config.yaml
vocab_size: 16384
tie_embeddings: true
init: "orth"
init_std_down: 0.00335
beta2: 0.95
MLP neurons of a small language model. Each row is named by its layer, matrix (up: input weights) and neuron, and shows model dimensions 496-559. Each number is 50 + 12 x the weight over its row's rms, rounded and kept within 0 to 99.
A block is one neuron, or neurons of one layer that tend to fire together. After each block is what it responds to, as a language model described it from the Wikipedia text at the highest values.

L7.up1066:46 52 82 77 56 53 65 49 54 55 44 39 64 49 65 51 65 58 44 46 39 60 63 32 39 50 43 29 41 57 65 43 46 34 47 56 54 42 64 49 66 47 63 60 35 45 76 44 58 60 55 66 62 43 56 49 42 81 31 59 52 55 37 56
L7.up1271:55 56 61 45 51 48 43 22 59 62 51 41 62 48 66 56 62 44 31 68 43 66 38 41 54 47 47 48 50 66 65 54 61 54 62 66 21 69 64 42 64 40 60 79 37 58 36 35 60 53 68 64 69 62 55 60 34 66 30 47 55 54 54 57
L7.up1674:64 63 67 59 21 53 28 59 50 44 60 62 65 53 50 63 54 59 39 35 29 42 61 49 42 47 52 57 56 74 45 34 36 41 55 47 51 56 28 31 65 46 62 61 43 41 41 42 51 42 58 44 36 69 53 27 67 53 51 64 48 43 51 56
L7.up1853:50 59 67 57 45 68 55 49 55 32 48 55 35 66 56 54 50 66 34 34 54 49 33 46 43 49 52 33 41 70 51 58 58 40 48 65 50 59 52 39 46 59 65 49 61 45 51 49 43 41 56 61 56 62 47 48 26 30 44 48 55 57 45 67
Responds to: Decimal digits after point

L5.up890:49 42 59 55 45 53 71 41 55 57 34 36 38 53 56 47 52 35 52 40 42 54 40 48 74 35 54 48 64 67 56 29 57 43 49 38 44 36 47 33 48 59 40 44 40 47 42 45 42 71 48 51 75 58 30 49 49 58 46 72 50 66 58 67
Responds to: Decimal digits in tables

L4.up55:45 40 50 46 31 38 48 31 37 47 21 55 42 42 66 61 30 66 41 25 34 51 44 56 58 52 58 52 48 53 48 58 27 53 66 44 51 57 44 59 32 30 46 40 34 59 58 46 56 44 66 39 62 66 65 50 65 62 23 66 43 62 52 44
L4.up260:44 64 48 57 62 63 50 49 61 62 46 45 40 22 43 62 64 52 57 53 27 37 44 41 41 20 59 51 61 52 45 50 54 44 58 37 58 34 56 43 50 50 68 66 65 62 59 53 38 37 56 45 63 71 63 40 88 71 47 73 58 39 43 46
L4.up297:54 41 34 59 61 55 41 57 47 38 33 68 58 56 25 45 41 37 46 26 21 68 52 54 26 53 57 55 71 39 32 59 42 47 60 62 59 53 50 47 57 77 42 55 59 32 59 37 30 42 57 42 36 49 36 43 59 61 52 57 54 41 60 53
L4.up329:46 54 31 41 49 66 54 57 62 53 27 48 29 32 51 34 60 40 68 62 36 44 60 67 48 53 61 38 58 53 42 34 45 49 54 41 53 28 61 41 47 55 52 52 58 46 61 76 59 66 38 47 60 56 62 46 60 34 46 45 51 70 64 34
L4.up349:33 60 59 43 35 52 60 65 45 41 51 57 56 41 57 28 49 62 48 54 60 52 72 45 50 59 49 39 44 69 68 49 28 59 64 71 60 54 65 57 85 57 41 65 28 26 46 57 53 41 39 50 62 72 59 45 43 49 57 57 56 43 43 39
L4.up565:47 48 82 66 45 61 69 19 55 34 22 76 49 59 55 47 43 46 44 39 60 56 62 61 48 40 52 55 40 47 43 44 51 16 37 48 44 69 62 67 37 46 49 58 50 63 51 55 61 57 47 40 54 36 30 62 60 38 57 34 41 47 55 47
L4.up575:50 55 41 48 55 58 42 39 54 52 41 28 36 44 31 56 60 51 60 48 55 50 49 59 42 36 49 51 61 62 51 27 34 60 36 54 67 53 40 44 55 39 55 60 44 50 49 51 65 51 79 43 47 57 57 57 55 33 44 60 47 60 54 54
L4.up579:45 40 53 58 58 43 55 48 39 59 90 40 54 73 37 42 45 57 52 64 64 37 30 67 38 36 56 51 53 74 51 58 39 59 21 49 65 56 63 37 31 48 50 51 62 44 66 59 38 38 66 53 57 21 50 47 50 38 58 68 48 28 62 56
L4.up1085:53 39 53 52 56 33 48 41 49 13 53 38 51 48 48 52 45 57 29 34 58 48 43 51 65 51 39 44 39 41 67 57 26 63 47 52 39 52 64 51 61 61 69 81 51 75 32 57 43 45 40 51 35 67 30 57 59 57 57 49 48 57 42 54
L4.up1226:58 53 42 42 57 33 48 53 62 46 51 53 39 57 69 45 50 59 53 25 44 58 30 58 40 38 38 66 52 57 58 66 77 39 41 66 43 54 69 34 60 65 48 51 34 38 66 44 63 42 49 43 65 63 48 48 45 32 29 51 48 35 40 55
L4.up1274:36 50 60 52 63 50 60 48 42 81 24 46 54 39 51 47 41 57 37 67 66 49 78 50 49 56 42 43 48 52 43 41 65 43 42 57 56 44 35 43 53 59 52 36 55 67 47 75 41 42 55 47 46 47 59 60 55 74 27 56 43 39 70 55
L4.up1419:43 57 76 62 84 35 81 65 43 47 51 64 41 55 35 70 50 49 47 65 51 44 39 54 43 59 34 69 66 58 65 63 40 40 45 48 54 69 58 50 55 46 41 41 31 29 46 55 34 58 70 49 57 63 56 63 41 49 49 58 45 21 57 56
L4.up1528:54 61 54 57 68 57 50 35 50 70 70 50 44 54 45 50 40 80 69 70 50 48 52 52 53 36 43 46 67 48 33 45 44 61 55 47 46 61 51 36 71 54 59 69 39 63 38 49 61 36 68 54 63 32 67 43 56 61 40 36 43 57 41 23
L4.up1958:49 41 62 37 43 68 49 37 51 36 52 63 43 42 42 59 43 66 52 34 19 62 47 46 40 60 26 26 57 51 36 61 57 41 42 78 71 43 62 58 30 39 58 56 61 38 50 60 61 46 53 46 39 51 39 42 43 49 45 60 53 28 40 48
L4.up1997:61 31 42 56 74 39 52 47 60 74 34 41 40 40 65 71 51 38 39 38 48 60 66 60 45 56 36 55 58 71 48 42 67 54 44 61 54 45 55 53 48 53 58 52 40 51 51 54 56 56 61 49 39 52 46 52 38 62 68 61 51 67 75 37
L4.up2085:43 57 49 58 46 51 66 44 30 40 83 30 58 61 40 28 44 51 25 61 26 57 62 22 44 49 66 51 54 49 43 61 35 44 51 32 43 69 84 56 65 44 50 70 62 38 39 47 52 40 51 48 55 64 38 45 64 59 49 48 50 52 70 54
Responds to: Possessive pronouns before nouns

L7.up1384:46 49 50 71 64 67 36 41 69 40 36 75 46 40 41 42 29 36 29 41 46 41 78 62 50 23 44 57 35 44 52 48 37 56 62 41 61 62 46 52 57 49 41 39 36 39 55 44 41 54 39 37 47 54 65 54 52 60 50 52 53 32 64 30
L7.up1407:43 57 60 46 61 50 42 67 65 56 41 48 39 64 38 46 70 59 59 35 65 60 69 64 52 47 39 37 28 72 53 39 41 50 60 80 51 49 30 65 60 61 58 64 50 47 50 35 50 58 51 61 51 60 58 39 62 60 53 50 57 50 69 39
L7.up1589:63 63 53 62 55 47 58 58 38 55 59 55 31 62 39 53 60 53 57 36 35 45 55 78 61 42 47 42 63 29 50 44 45 46 45 49 42 60 47 30 59 61 56 49 49 51 48 42 46 35 46 59 50 68 68 60 55 42 49 53 49 77 69 47
L7.up2052:47 76 62 27 42 61 52 57 45 56 37 28 64 75 44 37 44 58 65 48 64 62 60 51 54 75 63 36 41 38 55 56 64 49 51 59 37 51 43 40 42 62 45 28 58 49 66 55 48 56 40 67 48 52 73 58 43 57 52 44 46 54 54 52
Responds to: Biography lead break

L7.up169:56 39 43 55 45 45 37 66 39 60 59 39 65 43 45 61 29 47 40 63 61 65 53 28 63 43 49 50 45 59 58 65 44 39 53 41 40 64 46 48 70 59 53 51 51 45 43 25 61 54 49 53 40 62 42 45 36 47 49 43 54 51 57 54
L7.up884:55 66 38 54 29 51 61 41 52 68 65 46 34 40 37 60 55 48 34 59 52 39 63 32 75 58 34 64 46 20 54 35 57 25 59 26 48 61 66 58 38 36 49 48 38 55 38 52 45 57 37 61 37 55 45 56 53 58 37 46 51 59 49 55
L7.up909:36 56 53 29 34 58 45 74 44 31 63 46 44 54 52 55 54 57 56 43 50 60 34 57 45 41 61 30 53 47 45 57 45 61 41 45 45 47 79 47 25 32 47 42 63 32 47 45 55 46 42 61 43 53 48 68 61 48 54 41 51 33 58 42
L7.up2292:57 61 34 64 41 33 54 53 76 31 44 42 57 55 48 60 46 24 28 36 48 71 45 61 52 47 41 28 31 51 38 38 30 33 57 54 39 44 54 62 56 50 59 55 43 33 70 64 44 58 62 44 62 50 50 65 53 48 70 18 39 64 59 51
Responds to: Word-initial capital B

L4.up58:50 52 67 64 45 30 63 24 22 52 59 41 48 55 48 50 36 70 36 29 73 43 54 50 52 58 51 62 65 41 49 52 39 39 83 40 60 61 38 43 63 67 53 46 59 31 42 48 49 51 50 55 70 43 46 54 53 41 35 28 41 26 44 48
L4.up125:46 50 48 41 45 60 51 31 50 59 46 42 43 45 63 45 47 20 54 40 64 54 42 60 24 75 68 61 47 45 54 69 23 38 57 58 44 61 56 62 49 51 63 50 59 43 48 46 56 23 67 68 58 63 56 53 44 75 59 49 47 57 34 67
L4.up171:61 57 56 60 41 46 47 34 28 47 38 45 59 37 69 45 39 36 47 54 51 31 57 57 47 45 56 54 59 49 47 26 62 43 31 51 54 54 59 56 58 42 62 51 44 77 55 32 47 46 33 57 54 43 65 25 42 64 43 62 50 95 37 38
L4.up176:39 52 22 44 40 41 70 50 54 65 50 42 65 48 54 61 57 50 30 56 67 36 54 55 54 75 31 55 42 35 51 49 34 61 74 42 46 49 50 35 71 39 32 45 63 42 57 53 51 48 56 72 38 47 45 35 52 58 43 50 56 51 55 46
L4.up390:53 30 57 30 49 23 48 55 47 65 60 57 31 51 56 52 50 41 63 51 62 47 56 48 48 37 31 36 35 40 36 52 40 58 53 24 45 54 42 47 70 47 66 64 34 63 48 40 53 51 59 52 51 48 51 40 69 37 79 43 55 54 61 62
L4.up505:41 38 39 45 67 48 42 51 44 38 64 58 46 37 31 45 49 51 55 59 45 37 31 59 53 43 45 57 65 59 44 57 60 18 57 30 44 48 43 56 59 30 45 46 42 64 30 53 56 51 32 51 58 60 28 50 48 52 56 41 50 35 41 64
L4.up600:39 57 55 48 52 32 34 63 48 58 71 67 67 67 59 52 35 28 52 31 51 57 48 41 61 45 63 47 49 42 49 47 41 60 37 42 63 53 40 53 63 51 53 39 76 59 62 65 73 42 51 51 24 44 71 24 59 59 60 28 59 72 46 54
L4.up754:48 58 47 55 31 44 27 61 37 45 46 45 58 57 38 43 57 68 46 50 33 35 39 63 35 61 54 66 52 41 41 58 43 50 55 61 38 64 76 28 47 52 49 45 61 60 42 66 49 44 45 67 46 54 57 37 43 84 68 50 45 42 38 63
L4.up1076:42 46 18 42 28 48 50 36 58 43 45 27 75 50 70 38 60 54 66 60 47 56 52 53 37 53 63 50 40 56 36 60 53 45 66 22 40 33 43 86 50 45 59 20 48 62 49 63 53 38 43 53 29 41 64 29 54 61 43 41 52 76 57 41
L4.up1114:65 42 63 29 45 35 43 42 47 25 49 34 39 48 36 38 55 60 43 61 47 61 45 61 47 59 38 64 56 70 63 33 54 29 35 47 49 54 65 74 36 52 73 52 70 56 44 65 71 40 51 61 54 63 59 42 50 57 58 51 47 55 46 74
L4.up1128:64 54 50 44 47 15 43 48 46 41 59 48 42 20 62 31 42 44 44 51 50 48 47 59 39 49 58 38 37 61 56 52 43 42 58 51 31 35 65 49 40 41 72 58 57 56 61 41 63 56 60 55 51 42 51 39 45 58 73 53 42 63 32 16
L4.up1138:56 67 39 50 39 24 51 54 50 37 29 39 68 29 55 56 64 58 48 32 38 42 37 60 51 48 69 65 49 43 21 42 30 51 59 33 55 60 57 49 74 45 39 64 67 52 45 52 43 31 43 51 55 52 39 29 41 66 44 54 49 41 38 49
L4.up1177:60 52 44 43 34 31 38 34 70 49 39 64 67 55 43 26 61 60 51 64 24 65 35 65 53 59 55 44 47 45 51 39 51 36 54 32 52 52 58 64 60 61 43 63 43 56 47 54 66 60 62 63 51 41 26 58 57 65 39 16 53 48 38 53
L4.up1262:60 23 61 52 40 27 49 37 51 42 52 56 52 29 62 60 56 62 67 35 51 61 51 62 59 46 75 67 35 45 13 58 32 36 45 69 53 55 55 31 53 40 53 58 53 67 45 53 38 39 47 60 49 39 62 43 39 40 49 61 47 57 51 56
L4.up2131:55 36 53 51 42 46 51 69 52 43 45 57 67 27 43 30 07 60 52 25 51 46 43 53 46 52 54 36 52 28 42 54 58 43 61 53 59 45 46 63 63 62 47 26 41 41 36 40 68 47 64 48 64 68 39 67 28 52 44 66 45 52 41 46
L4.up2293:40 52 47 30 55 34 29 57 54 55 67 65 64 58 73 32 43 58 65 74 57 51 48 31 70 57 44 49 52 42 50 62 36 42 55 61 59 60 40 59 68 64 47 53 45 67 36 54 69 65 62 49 31 34 33 53 47 54 50 55 56 40 49 68
Responds to: Mid-name word fragments

L7.up382:46 44 52 39 61 47 33 43 50 69 31 43 63 24 42 47 65 57 49 34 38 53 56 67 62 56 53 50 44 47 39 38 53 44 42 40 52 53 42 57 65 60 53 55 55 62 42 59 46 50 53 46 46 38 68 64 32 60 66 58 52 46 75 33
L7.up1443:70 49 29 42 55 39 31 57 41 44 52 52 57 28 34 50 36 52 52 76 49 47 66 39 49 28 54 53 67 51 49 65 58 46 74 57 39 47 37 50 55 69 37 40 58 50 61 42 78 62 39 32 61 54 61 60 47 48 52 45 44 68 52 49
L7.up2069:47 46 43 42 53 51 37 70 41 48 37 38 53 36 57 31 47 56 14 53 46 35 72 52 60 75 57 24 55 45 46 56 35 61 44 33 38 54 37 32 52 61 42 42 64 53 55 45 58 56 40 42 29 50 56 50 47 29 56 23 46 57 45 40
L7.up2100:61 59 67 51 35 58 40 66 39 59 33 53 46 25 42 55 48 35 34 71 69 34 58 38 51 36 53 51 71 38 30 61 45 33 66 72 45 66 33 45 50 43 55 40 49 41 53 41 60 51 30 50 62 68 53 40 60 56 58 58 52 61 49 54
Responds to: Pre-verb modals, table headers

L5.up1312:50 37 53 56 76 64 65 58 47 55 37 51 40 69 57 64 41 47 56 57 47 37 58 39 52 69 71 39 47 71 69 60 42 42 43 59 45 36 36 51 45 49 64 56 59 54 61 28 52 62 64 53 61 47 44 47 61 31 31 54 51 48 45 50
Responds to: Foreign name fragments

L5.up789:47 56 37 41 57 65 64 50 26 60 38 39 61 43 68 46 54 67 60 48 41 48 59 57 46 29 36 47 45 61 63 51 59 51 60 51 39 69 27 51 37 43 55 37 63 54 40 48 76 55 37 51 49 37 34 50 40 44 53 62 51 53 53 34
Responds to: Pre-verb subjects and modals

L4.up76:47 67 16 53 71 57 58 23 49 36 53 56 71 44 59 76 40 48 58 25 35 45 38 40 37 47 45 34 39 53 48 64 44 54 42 30 48 32 51 71 37 49 49 25 42 35 61 40 57 42 36 59 67 56 45 66 40 59 54 31 58 40 39 74
L4.up79:47 52 60 31 49 46 46 59 36 32 42 51 45 43 58 60 53 41 55 30 49 67 47 40 63 31 26 40 79 30 56 59 44 57 31 63 67 64 74 29 55 41 66 58 59 43 57 36 25 65 59 51 70 68 27 52 73 43 56 42 55 47 39 53
L4.up214:43 64 61 43 60 44 45 28 63 65 57 60 56 67 59 63 51 52 51 64 35 37 47 62 64 33 40 40 59 70 57 38 55 50 60 48 45 44 35 59 62 54 54 53 46 49 57 63 74 34 43 52 74 40 56 50 34 40 52 50 45 64 43 57
L4.up306:52 60 60 59 63 36 51 33 65 45 47 33 44 49 45 74 34 59 76 56 38 44 34 56 58 53 45 64 66 70 30 53 49 60 40 57 73 44 53 28 43 30 51 47 22 31 47 55 47 39 54 53 41 56 40 28 35 57 44 59 51 67 50 50
L4.up347:50 60 83 55 61 51 60 42 40 18 33 50 58 32 49 41 73 47 54 33 38 62 50 50 58 74 45 64 69 43 72 29 52 53 42 49 24 66 34 66 61 41 36 52 70 33 51 79 41 62 42 52 47 52 58 47 42 54 40 51 52 35 50 36
L4.up418:50 74 33 64 55 39 52 58 38 33 49 70 54 41 60 58 39 59 73 52 72 52 60 63 50 50 54 62 45 21 55 35 50 41 78 49 62 53 35 51 35 33 41 82 55 55 30 53 44 38 29 53 27 27 46 68 36 57 45 33 52 58 59 68
L4.up682:50 71 59 48 54 45 05 45 39 45 51 41 57 51 39 68 51 56 58 57 83 50 65 49 53 32 36 54 44 48 31 49 45 42 75 50 30 43 37 59 73 37 58 61 52 60 53 42 54 55 50 56 54 48 62 47 74 60 52 37 58 59 47 47
L4.up946:48 49 57 36 51 50 38 61 64 51 34 62 33 41 56 74 51 29 56 72 69 65 52 48 68 37 49 46 39 39 30 64 62 44 68 39 66 52 37 50 35 72 42 32 51 51 43 47 37 40 50 50 48 65 61 37 60 32 46 39 59 62 43 58
L4.up1037:43 54 41 52 58 64 46 65 41 69 35 58 33 36 49 62 64 44 53 28 43 59 56 55 51 57 59 59 37 45 60 44 31 16 35 15 55 49 41 55 55 48 34 48 39 78 55 79 62 62 49 47 35 62 38 54 52 46 51 54 42 52 34 57
L4.up1093:51 71 33 49 53 42 51 35 56 58 43 36 43 78 33 69 70 11 68 52 31 48 63 48 65 49 52 61 68 61 62 54 55 65 59 33 68 59 37 62 56 47 59 57 21 44 63 47 58 72 47 51 47 48 61 36 61 54 40 50 57 40 64 55
L4.up1143:48 46 37 52 33 47 54 59 53 53 61 53 52 34 61 58 63 31 69 49 42 52 61 48 57 37 43 41 61 63 36 54 60 54 70 60 64 48 55 49 42 38 48 26 54 46 59 59 48 23 71 56 51 35 34 29 44 50 48 57 52 30 42 40
L4.up1379:57 62 17 52 47 33 37 53 61 77 50 46 47 42 46 33 52 35 45 31 70 41 73 72 70 52 42 66 53 40 38 63 71 63 39 40 47 37 41 51 43 35 84 38 58 61 65 65 59 49 56 51 54 58 43 45 65 44 51 55 54 35 43 37
L4.up1413:48 45 44 49 43 51 37 70 62 51 47 57 40 41 43 59 44 47 42 70 46 36 80 36 57 77 56 39 60 40 56 75 52 42 19 38 79 31 54 47 46 44 36 35 56 43 40 56 55 56 26 57 43 40 53 58 79 29 44 54 42 73 59 50
L4.up1642:44 47 52 43 39 48 60 48 36 32 45 47 49 34 54 62 48 42 68 50 46 43 54 33 62 71 43 41 45 47 18 61 45 35 40 43 55 23 31 66 59 47 26 46 48 33 48 44 33 64 40 56 75 46 27 58 78 45 53 60 52 51 68 43
L4.up2097:59 50 65 35 47 37 63 28 55 60 71 34 52 60 42 55 37 35 65 36 53 73 64 52 60 46 40 61 45 33 58 75 36 37 20 63 55 60 53 48 35 54 43 60 45 22 46 44 42 59 35 52 62 26 53 55 60 40 38 70 52 73 39 41
L4.up2235:47 54 58 41 50 40 54 39 51 27 55 57 37 47 37 67 57 44 58 65 49 60 48 44 71 55 57 59 55 55 44 60 63 48 49 51 38 34 55 43 46 67 50 60 59 48 47 35 40 44 21 53 59 82 32 62 27 43 60 75 51 55 28 41
Responds to: Table numbers and copulas